Part of a small language model's weights.
Architecture: RMSNorm before each block, untied embeddings, normalized queries and keys.
Training: 900M tokens, 6865 steps.
MLP neurons of a small language model. Each row is named by its layer, matrix (gate and up: input weights) and neuron, and shows model dimensions 80-207. Each number is 500 + 50 x the weight over its row's rms, rounded and kept within 0 to 999. Numbers have three digits each. A neuron's up and down rows have the sign that makes its largest values positive.
Before each neuron's rows, "fires on" lists the tokens most often at its 100 highest values on Wikipedia text that the model never trained on.

fires on: ")", " |", " (", ","
L4.gate3443:527587550462562374595432420535557496508454421406512463484487551425424518460458503464529516525471546495615429532456505532632398427484462479424453518514499495509482537502451559501464447484470539495378509573448492492489556514508471470556547549476456521583443545532516451442452548518583513509495501559539440578531498398438494537547551509507455497501446585628631445423454458493472474548499
L4.up3443:496493506567560525518463428498562388482427518441568526586499568518582531495551457542478607509388568469582450519497579446408481500486523509515485432375597525568482520478481441416505459458441494462520526595419517447510373527585490529565522575490568441509575396467496563532584489476535448526506560486552522492457505473460546633565522433466434473557493459397508459452469388439437496496473

fires on: ")", "ly", "ally"
L4.gate2292:530464458489481524474506394530425454472591559511516476432509505527462434363544456515463545508436522478417520538557521508475491534521528536530512591530463496538519508510440484495465417503441507462450446571489507439495412576459619366502532499482577589523509498620515441494541553578538548467476503559548515472440517428448537480526475499484561557509477549464463477493518537499482496537532
L4.up2292:441493586520488517469456454536634408455600556469441537562460498503573466485527544592597517533436545511500490495548461510486442464557425492449523488387564419506523513446462539547515436461506438419426511449501482514497420492514568537521462514491471500511499566517485540525505500496453447520503538526405458552533528549536502490497466437489374482506536465553469573596603572529487528468523

fires on: " |", ":", "|", " of", " ("
L4.gate409:458494442507458455595470505538526539551471421483526534462491469454401534424480488592559476446387383521541415500571462597464515403538536453472447499438525456522532508477403453489435378525438504495458554561550478509541469492501569555423629499524457495515575507458502463529585536511497452370473469522485468450484568476375537546591512488519615507574439503460509448424518481559501465531519
L4.up409:487512524551588534557464539414515458522439457512536497414526542469501518540492447550462555492481413585479511511568460493511577473529525428476391474488451457416513570531478558466477498402472486510488441527461411583428468587507535503459550507468491583472471571481458462558438542493501422473514451445448472509420472511513457557557489432488569542486507477348412443434462496529574503541527

fires on: ",", ";", " well", " and", ")", " as"
L4.gate65:402463479439619513492573475542501466482467491483468523507546455439499498446485551504540485460540441550619482506522532458510522502494572501534483484573504473489611518544552425549537481447574477494523496551514467366498487597550550507579534535495431531548553408520488430479505572464488609445555625606544496577465402542455530510365556345552483578531502514494554489508559549527406506544547
L4.up65:503504635524526595414468504570549485446547590503517530434489573406536509414493532487505543488593510457587438505550504437489479547478531500476492487516529523597615476514493421493521459450473427517520537490539486386558509523442556490563449557557528437540490513589535593426470490491495483438472518487479535546481539485500579535448489453485424540514484474555501488508553526554535494519520

fires on: ".", "\n\n"
L4.gate3557:413543467500536550499462509550553526512482500494484472491512476557536552460484550468581579450446463493477511515576456395546594517568476445545498471542439456496526502572506505519521493528502536518471466529539493508435474503494489470480520462518541449507516540551509452505512450491498512501486493513447484576510550502493576573516450482511477479503513515431550584540438535537559452466529
L4.up3557:536487491675446454482532420609525540596489493499460567463510577531536453444506511426520574495544429464543545569559535459460530572566559517493431444489570561488524537516465503602465397552499451400476564429559517526458510438498384405549496570481466447543438463592454473482518523575568526533473547490540519425571529531525447473489521516570527544498485538577548523445514466521541477414556

fires on: "s", " Cup", " Championship", " League", "i", " Award"
L4.gate2933:478517493402531382561497448499507537572521518477524438484647543467449463513486441492479497376503526473527453442552514544493574521552547472483466556518491469557433496508537557510577521513613531509574565501463393521525555425492543449517468601446476454488528514566410457436514511559512515550495485487446538412439547568423458560441535582506456510554561487563374565519464432411507510474487
L4.up2933:508443488490481564454498449525549520577465516565549518565525506557493601520461523485493596447539540525454511467516555465435514515581529519419503543545627428510467491501504634528527510476532521443553488507455572419596492522549526454567464505493457425470494555481549466526511576539471526430469419542537520487510545578351526556517516417494440485542491553521549542588514455520507511470445

fires on: "(", "1", "2", "ema", "town", "p"
L4.gate2508:522540436506436462549624495434524585465471441500481583510474499536493433425606460463504465408449538380412444550489471512473580415459428491518627549518446476482496440479524446460397539544465417403495529491466458546515538504441497513478488416528534589509483528615484505496417568425581533423460391528597497469556553566565495425574525412527441514567620545474454539457508437544533475511537
L4.up2508:540488489504450410476473504483500567508481547515472578500486423378524481492530458432432546393457600420539543549479467579535514470547527512523540459616456464456536452551438508569597514582408488489565498509566573475497505529533499445531561439476513568479472454530506500487568526476544465508497511456523494461440433536572525526507521510518486491556508457519568417486621490372598551552445

fires on: "0", " on", "1", "2", ","
L4.gate1326:514535523540517410532608528446544509497504538444466481500532527470552501464560503514564550519470532474475477453543555448428537520502512488518506433549523463523546434510505506475548577601481512454398572584505475574536478484504476533528366518513494488511469499393498444503552511424551553541437483470561478529457447476463459552519533482462578543563558558549448509555554482455540608586505
L4.up1326:488512584466465471525511465466500533583528569515432516495471557473453532532436521503350473459428509552525549463507527531593512494480433533487426481543484506490563489562455431474470500457566530540538532507368493559500495537544400516515555519488501424464482531584515467609534515438493566415575533490499594527501559569584520586489455500390540536470472472501557518529561535443506558512516

fires on: " to", " should", " age", "ing", " cru", "aring"
L4.gate2845:484592485572609522450494453456380474477472555525433546605545498502423540538610434548529418510380481480500459478586577437563532439564495423489554515515460477533485488454473529440493537547477464453462499482542490467515565513468447522464496535502470480524467476487549494444467565399425508463542477461414599476472440393598460515405539621484666520589521583427599577386368491492484554549525
L4.up2845:489444484571434468504500438372506640589521517530519477423511475543475550514480546476486470606530499433557514665513454526494554478521485497542508454572519514556489482497498410477520517605496445510417522534474599507529583473456517464524464524444541529586526541473480470559491474534655532440493573397441535503480470399491507658554547436457556482512478511488467534495519499520562523496548

fires on: " She", " Ste", "u", " Cla", " ste", " Her"
L4.gate5:506494473645473487525546521485413559414510497513416527508454481521444517524420554536601571503442514533573495512585407539510513534498472484580524500549490554468471537503520569501434435476557550504501535507570532527484450517444536614546532523493578579474552453488510462401482512573470549466485546483570467529515521468449438470468491430487426438482544469527519503527509490467461502425512
L4.up5:437449435462607533543446513553525406531441521459484497425505556524528522595572500525491468443515507585507386457539499595477457524493479555606464548425497492526446632475530540528492587531438466438431537434565506543487536534593469546476493517521553505553481475365540515529429542534385544547465498478533435460579537551539479552485462456579561475530454509452494493589537539550464533503521